config = dict(
    activation='swiglu',
    norm_eps=1e-06,
    positions='rope',
    rope_base=51300.0,
    rope_fraction=1.0,
    attn_scale=0.109,
    parallel_block=False,
    extras=['capped logits'],
    beta1=0.95,
    lr_head=0.00302,
    final_lr_fraction=0.1,
    batch_tokens=131072,
    doc_mask=False,
    steps=6511,
)
MLP neurons of a small language model. Each row is named by its layer, matrix (gate and up: input weights) and neuron, and shows model dimensions 0-127. Each number is 500 + 25 x the weight over its row's rms, rounded and kept within 0 to 999. Numbers have three digits each. A neuron's up and down rows have the sign that makes its largest values positive.
After each neuron's rows, "fires on" lists the tokens most often at its 100 highest values on Wikipedia text that the model never trained on. A number after a token or word is its count.

L8.gate216:496451474477508545469512540465497492515493492492481507493468500494471500459526487538530459492455515478542470469527477478447450463515475502506475527465451517545541515480498515497505509518546506510528507491514505461480523504482477481510519472487496508510527480493511511500520499546466454502494502512506515523511445460524515479495518460457522496505510450543534518478476525520553509485544
L8.up216:467531525457517471455441497496460502513514480477496483505512470516482543483492470498535498498497498472492487499484529490513499534515517512469507523489479494519564498517482509499453467450508510534523504488478519519509542538491487449523499522515457522468460528537500467542512449502509479554531475521473475524479544533482525524523448474497508490479514482503487499503475504463488495524512
fires on: " was" 53, " been" 5, "ly" 4

L3.gate2276:522523494496543474495500504488528482510543496518490462525539522519500484459525492473486502514473500524453513512528481500488485453529511499495536514453483476496522533532506485537492523469521518526502513487501479490550520487487508532469520484515470444495481495552518472516477552510483486541484491508497499515524546483521481493499500499477487483555523508508483521496518525487500525501451
L3.up2276:486500507476502539473523494547487546534450471501508477526529486500508489444526498485501543475509548504497478475466550454443500501547464552539523496479521507430527492485496466464524496502471539501483465481530499499474524525492528513487494502503468545512465525506514482481505515509480463505517517463500509504453478511519511546505553440502507539483546486506483447496484516492482519511492
fires on: "an" 16, "n" 11, "old" 9, " Lin" 9, "al" 6, "L" 5

L8.gate1623:474459496483477518514500515556491506493508467507460518493512508466509496513487487539496500535481493540517445529552474522501524467485548521490458493531520506520523513498496501504472521507484511510502537505445508503528551474464545521495511530493535491480498509511506498494462471558475481457459527532510509498530516509474484556472504506516473493536486489496508511474500493501513500480496
L8.up1623:504473524485503459469525499538478485498483493513507464483518572529511503527469478510508479526495500506532527492492471505478465497495501512506509544487458505477489483500523553486477488504516502512498484490542449512507465443472493514532481488505489548520511494483529483511503480511512463503504489532478524503503456473527522494496508496515514508522462502516526517503492458487495508480546
fires on: ")" 70, " to" 6, " the" 4

L8.gate431:457479525503528522541491496530486502506532488503515488481468529501485542510466492497549499469434476510558489496488513510497484460469507533474544536579515525455481527503508481485450513506482508501490507522505514517455518541471518490544449479486468471510499456534509469509491494541486469509498470524485433500505505524539484510507469545510497483488509513477524484512490493515493511510507
L8.up431:471463459476525496482463493520478517478518525508531534546488479504473481481513472495484502518499474544483482523539515515491489492532508513549475498464485509480516485523516505516509476529482486520489509503501493483526517523459524503497494468496527426505498514499492518477476472551477483467515452501502458545503466496528503459477528551533505534493475502493531488519479509521472503503502
fires on: "0" 61, "9" 30, "8" 4

L8.gate2153:513500491500537511503509489470486523547483536543465483509496511521504532474480496490517509516484537494482503549491503519480485453490474514529499494505521441525496490487445538464505506505495494485511530440493522539546532525487501490499516469487521525544504450525508481487506527486515511509490493490493522522464501479487494518483471490438463482517491537487471534527524528477466485505504
L8.up2153:489496525502517503475560498498489491493505521524473497479530489508510534501459569484521504486512503514508510514560487485468492459476470519513481468518529483446497505465450509479506470467488505482470528516451504503495520479458516509477517484470510476490515451505496516499481476478525504488465516493523511489524489526482499542517514512477533512534518567468505534544497500482462504507490
fires on: " " 27, "." 13, " (" 11, " F" 9

L8.gate885:569521534506513511504458496477507530493536463509498480485487492524544508510526508511465527499487461495474475543481533570442477500488515492479481494498487502482480497499510536487523466516475528508508468479521493529498503488454528528504521494487485527500521559527522519498462551507487468487491500499502528493541472512504533505474527523467497500476502477499519522548476507533485487570469
L8.up885:481521510474539519500472511475508533472526499504519462495463526483495500515531463506486532487502487460521465505537459527471500549504515476469452530451535495457513488428483494472464490485479482517570519466521516523461469450507490530483484491500514483476518462488527498538477450534489494496486486496503540511500482521508496501523529483480534525472502464528473516451489574476475526485465
fires on: " in" 15, " the" 15, " C" 7, " L" 6, ":" 6, "°" 4

L8.gate1425:513513550456484549483487443508461440487511468522469515485511466441515539472487490492490450481531483498485538490452447480488469548460469511552453486501504537509495502448473473524499499455479527522461440483500510523479523521491475475491504448547517507537461502506509457529485476485468466481511459515524507505508499510540489445532464497531511477523522464541480494521547446461526498468512
L8.up1425:504493460510506507493470484522473488506472510503522517458528476477490543469516479487482494487500473533498497509531543512537477479514563524509461449463484518502517524523500499487497469504537493495504510506512501515478503484526505494461457488492481542554495465537472474518450500456490511483491471499553552532503487497526524521487491525513473532509489515496515571518507516533502510489506
fires on: "9" 46, "1" 15, "2" 12, "0" 9, " " 4

L3.gate552:493489507497516478533516500466524522487463498510478522489482504493513483505500516520492501537482513524420483531513547511499481504509511469509510503454467487533490502498507536501512543494487511550474499431474474508465488475487471551471453478451504543539509462517539445489514487507519494496529480500484521535503480511462523537519537512447494504494557517525477465529513467469526495498520
L3.up552:503486472494547486514482489541500540467493470500468526512447505521480505526479515503525472499490509504465495490501433531515507471505478492470489481508530533505488535504462535471487510546518461520518512484533534473535541499512505444573497478522525541498490507506517480500468517492507521485486483508468469521522518496522528538491526463497506524497511470527514483491507456482462446489460
fires on: " The" 26, " Chevrolet" 11, "'" 7, " M" 6

L8.gate1492:498496476467500496501463485508507514491477508529522519479484493504495530552558535508518462513499532512493521482526490499461527518507483524473499472505466500460522495497464517436494508550504457508549459469488483479517523549483500547525472458453497517490450508507493483436503494480545503436439487525522492491535480498507495540503535552507503458517499474477484483552495482452468491507475
L8.up1492:525485551473518549545502541501485498463508482472492476535505511483489502466496526483509523515547497474519476515506492515526502461493462540467512448506475495489506515521510528450514520487521468478494498508502510507450513547497522491533499549473531524481486479506501538472508502515495485451498471515514509576493505439495536498448467533479461489484504502522540517519441488507455515531519
fires on: "1" 37, "0" 17, "2" 12, "8" 8, "4" 7

L8.gate330:520474539486476534529509517509474502499487504513489549456483465512541528525485516521513483483546462509516499540532483510509501501477470465485478481484474482469515508498498539521531495507556546529466503476502474511524491475474538514501510508539505529513482501514472503501493472522487511448464470512477492495528467484505497484459503480454516456545518472541525517518466521495497488501501
L8.up330:528456514478512468503482469459484504473516526504544501511520485490463532530548529512540473504497509488457472531539462524474443540543501504500470472499518555503518510539453566499525492535477474514513536473579468527487519546518543514472501483494505496485460534498540483495498476488480472476482466503516488499511504508501512519475467555488497502481474471509484518515543477520505500501468
fires on: ":" 36, "-" 14, " L" 6, " /" 5

L8.gate1020:480523488518495487464516493514500497491493474509460527470462499478474548512459456503518527463511510494538459497513475480514522473498503515502505503494521521466511509484541480514539530510458501551470485546451490475523506502497545453463481498501530524492497515519500518525503474512533477460565533501522486476496529497474495490536500513538489494504468477491491532447497518524524516520504
L8.up1020:475510494482480501537511535525495485509502498488494511476453479530499540505547520520471528480495515527499507570471500502495500512533489482520501473520461511439505537477539474496496487501488506462491563453529505523491503534499475499516485496534453517530481488518509474493508500475516500458524492528485482470529526497469442528475472448447496464523514507482493531526458501503509524529497
fires on: " for" 24, " of" 13, " by" 9, " first" 6, "2" 5

L3.gate542:473519563533524524472512490508488493551524481504462534523521478576482524477489494498513486551514472466489486506515494569471502534479503497471466493534509526479505501530448480482496527505518461520457472495512496516522516536469466544488477496513534561426481471518540530524471504467481512477518493498490483467532509521468508512511449489467509480503470494505475505528526517484510526518552
L3.up542:489444475519451498537489485497516503472535522507485506493491536534505486453535504502524498489526485440472529519515451592497482519460527484534499489527538497478443487504513536465499485502504526516488473476456461460504495508532519503538525510454482501515536512491480522484473472502456483496486478510525517518502459522500474499537516487521512495507503489496526547484497510498501541492534
fires on: " B" 21, "ar" 11, "ig" 10, " second" 6, "re" 6, " D" 5

L8.gate847:490513511471536490495552512493493534482466522508499542542485498508537531549503515452518546506529511482471491504497501503488511527512486507452479516530434499445530519550528500463514485501503480500469490501478489479516537493462511525488502494492521502472509505512491460476497499427478506493477534526488492499497449513470472554535484534505503489495498497513527498507500508493538489547479
L8.up847:525477479531491485501490532469503500514481563533493459512540516481493477527516450502464516499506473517452483509529489500499531506498511528505533460523476462495487516460513530515498516493543475496501478481488519518555470511535554444520464548504472495492466551516491516506528486506535497474524462511471481493509551514489504483504447477471485473464509513505550507546478492487482498501474
fires on: "1" 38, " the" 31

L3.gate654:466471497482475506484468509460523477511530523480531503475527479503528475489503489523530488529489488491489475500518519523529468498469458534445506535502496528536504493480485492477470509465533499527459507495454524518480513520465495529477541490515520545520518476494453468483488501518504493569483504538530507503500520491491488517497473495496483471528484483531526525497460516476525473511505
L3.up654:496483501470491533473447506532472484546544478484522480427497452474462485517469504492515502460520482495489542463514499494536493522525487506493468510490499522520498475512469484509498504487505465505527481493526515525532497498467501462506488510476423498494519535493497523460427522461527492498516493518500521494559479509503545501522508521515495491457507532508506516513488482484530477497471
fires on: " with" 18, " to" 12, " than" 10, "ly" 9, "like" 6, "us" 6

L8.gate15:480487474528505527514521496497497524491472471528493511467518502498495530490473505500468471506499510484532489491510467520485485490485523506498506504559458481474474504533495533508517590483519521498490518470483508515453470495481521498525457485462485528504487507479519506457526488504465497521497484521528520542496512501517558480494529484518514528524499517508507504485511516520449491505461
L8.up15:482459540524515530484491508492508505483522518502540523534526513501528505469463504523462493520520462523542519507512527537551500488515509524531527448517508531477499500483499482495505485431456534534489517490509457513490494540522465505489504520502518520497525489515461522487487454556499476514512512518502463523535456489507489480492526487514522508534490502525482510534500513474472494501487
fires on: "9" 92

L3.gate527:519495488511447496494479509487503443525531451509490484501509497518483486488496496483494508510494508521482496482491462472473467494475462507502509465488550471497530515570470498502492531504492499465519505474489501510488505509476499513514507472506480533507482482520506484497491517518515507497480508456534511464483471506526466507516446515444477490522459512491519485522467558478505465494485
L3.up527:459534463482507483469493539486487504552464504466504498541509546494488511491495504491517487509506460504518485477492497511499492477524523562470479476516503480437525449499537511484473530531479524530506467503533517528471532493468526524513506507507471507553480473485513500490516512509537516534481493560479503514520463479541487506537509503532435498527493448490483480509468495531549538506499
fires on: "al" 23, "an" 8, "ip" 6, "a" 6, "ary" 5, "alph" 5

L3.gate2186:456515495483537545525485504496492495492498496516496511535501514497533573502522468476475501512476481475453466483492513485488506475555491555525501456494488506519480491520555469486457509517505458495465500464525527440504484499505503498495514485492466493490501485528483482571522476503485484537505500471517489470505500514533536494492526449498519512514510500512489519508457520496471514510474
L3.up2186:524496506486499495518479440466504516512502526503494499518490516548479466509545565488487505486434495494523451506507549520497536488494507533538527462489435481473482518480508492479461509517481495502488485504503551467530476529510461477517515496541499496501505459547480552511467496495465510561514526454515505511500524494538500498488497501496512537467478499505444487515502505520512442522496
fires on: " " 23, "1" 18, "9" 15, "0" 13, "2" 8, "8" 8

L3.gate579:481516506466495533512504476487479489501534507503501491452537457521503499501497497492524486524503485473498493540493508507525529481486524485495483514504451491471484502563543493498455532522496530498507499498473511513455523493472497555507493501466471558512520467477490524507507535524476488513496521530480501483476530532486505504421478483474534501523495511544549483525481492455504483515485
L3.up579:492467502460552502480495488519491494483485498518506514490505553484501478531461500481472537479458487549477509510499523536488450480476502471509512507495484515531483529483524542490480520509467514485482492477558516532485493493455508520488533511460483471519568508562500505493498578505538484492538493566478492479516507479437480523492491495514525497538503454509481498480523468492514481496502
fires on: ")" 49, "\n" 48

L8.gate329:512523473480495535463503519440507477488512513451503525525501535495502511517517483509485482533506509531532458524515539458469480527475530514531521534503544503493519515512499484515475536546557556484493528522522484503480544479494515508500529492544520492510488492557479446516497499501494479510478493476529497507509483513509507480516480482495484533570506512518467524490510514511536492493484
L8.up329:459493511530515493489509524492495477495509510457511516512501457450475486485481508540495528477484446513459467475495481477504481543562540535473483533535519571495492487544466510547484521531516493492488474509501491490498511468492491485509478491528481511479470515504456466485505504488496501486507492525485475468495509501536476486439455487481467498473531510493500501515471511462492491523490
fires on: " and" 23, " is" 14, " was" 12, " who" 12, "," 9, " while" 7

L3.gate828:482471495514583522553503510431470467537503478487475523478480530534495512473527515524494451562456484478496501553504495470483503514508494517502520492505508457524508564510467506467499528481481476481490466508494514512492543470533511516524504512441516515441478453486522486475491514521510504484525508521496493520505481521521487489500520496465484506481461523523499520470525526473470478483516
L3.up828:467514485522494461516481507520463514498484477498527526494487523493482473456484500492523523511522501492501482511484516517464472492502515543465456501522476481510439504522479478487508518495533482517501480488468514481557518516496496516513525550500522523499480490507492493507495483454533510526503496538473466472443505530518521473506523450482525512523474488504535475535516508485499504506507
fires on: "'" 40, "one" 6, "re" 5

L8.gate1296:536524516470489568500461503481466496505515488491488529494520525481505542495518489417448477510504461519501484500498488535552502464509481518556472490485483469480523484490537539484516532505496472493492502523509477471510493505485470478483560491536498485487508476515505512510498477528487478483556503491539454444487503454529470532516515549548496496553523508520502453516542505477501480476517
L8.up1296:496510478503498510469477500474505475498530490497506500484527506531480458476476547490492547495481490517511517532469568486506521494546505522514499484518514438516515517516533505472474482469505513485520468518516522551500470498513500494504542486517437499493485504486508497499496467478483528515493496494502496498470491470522486501460516507489493502462470486472499516457501470525526514501522
fires on: "0" 20, "1" 16, " c" 9, "act" 6, " sn" 4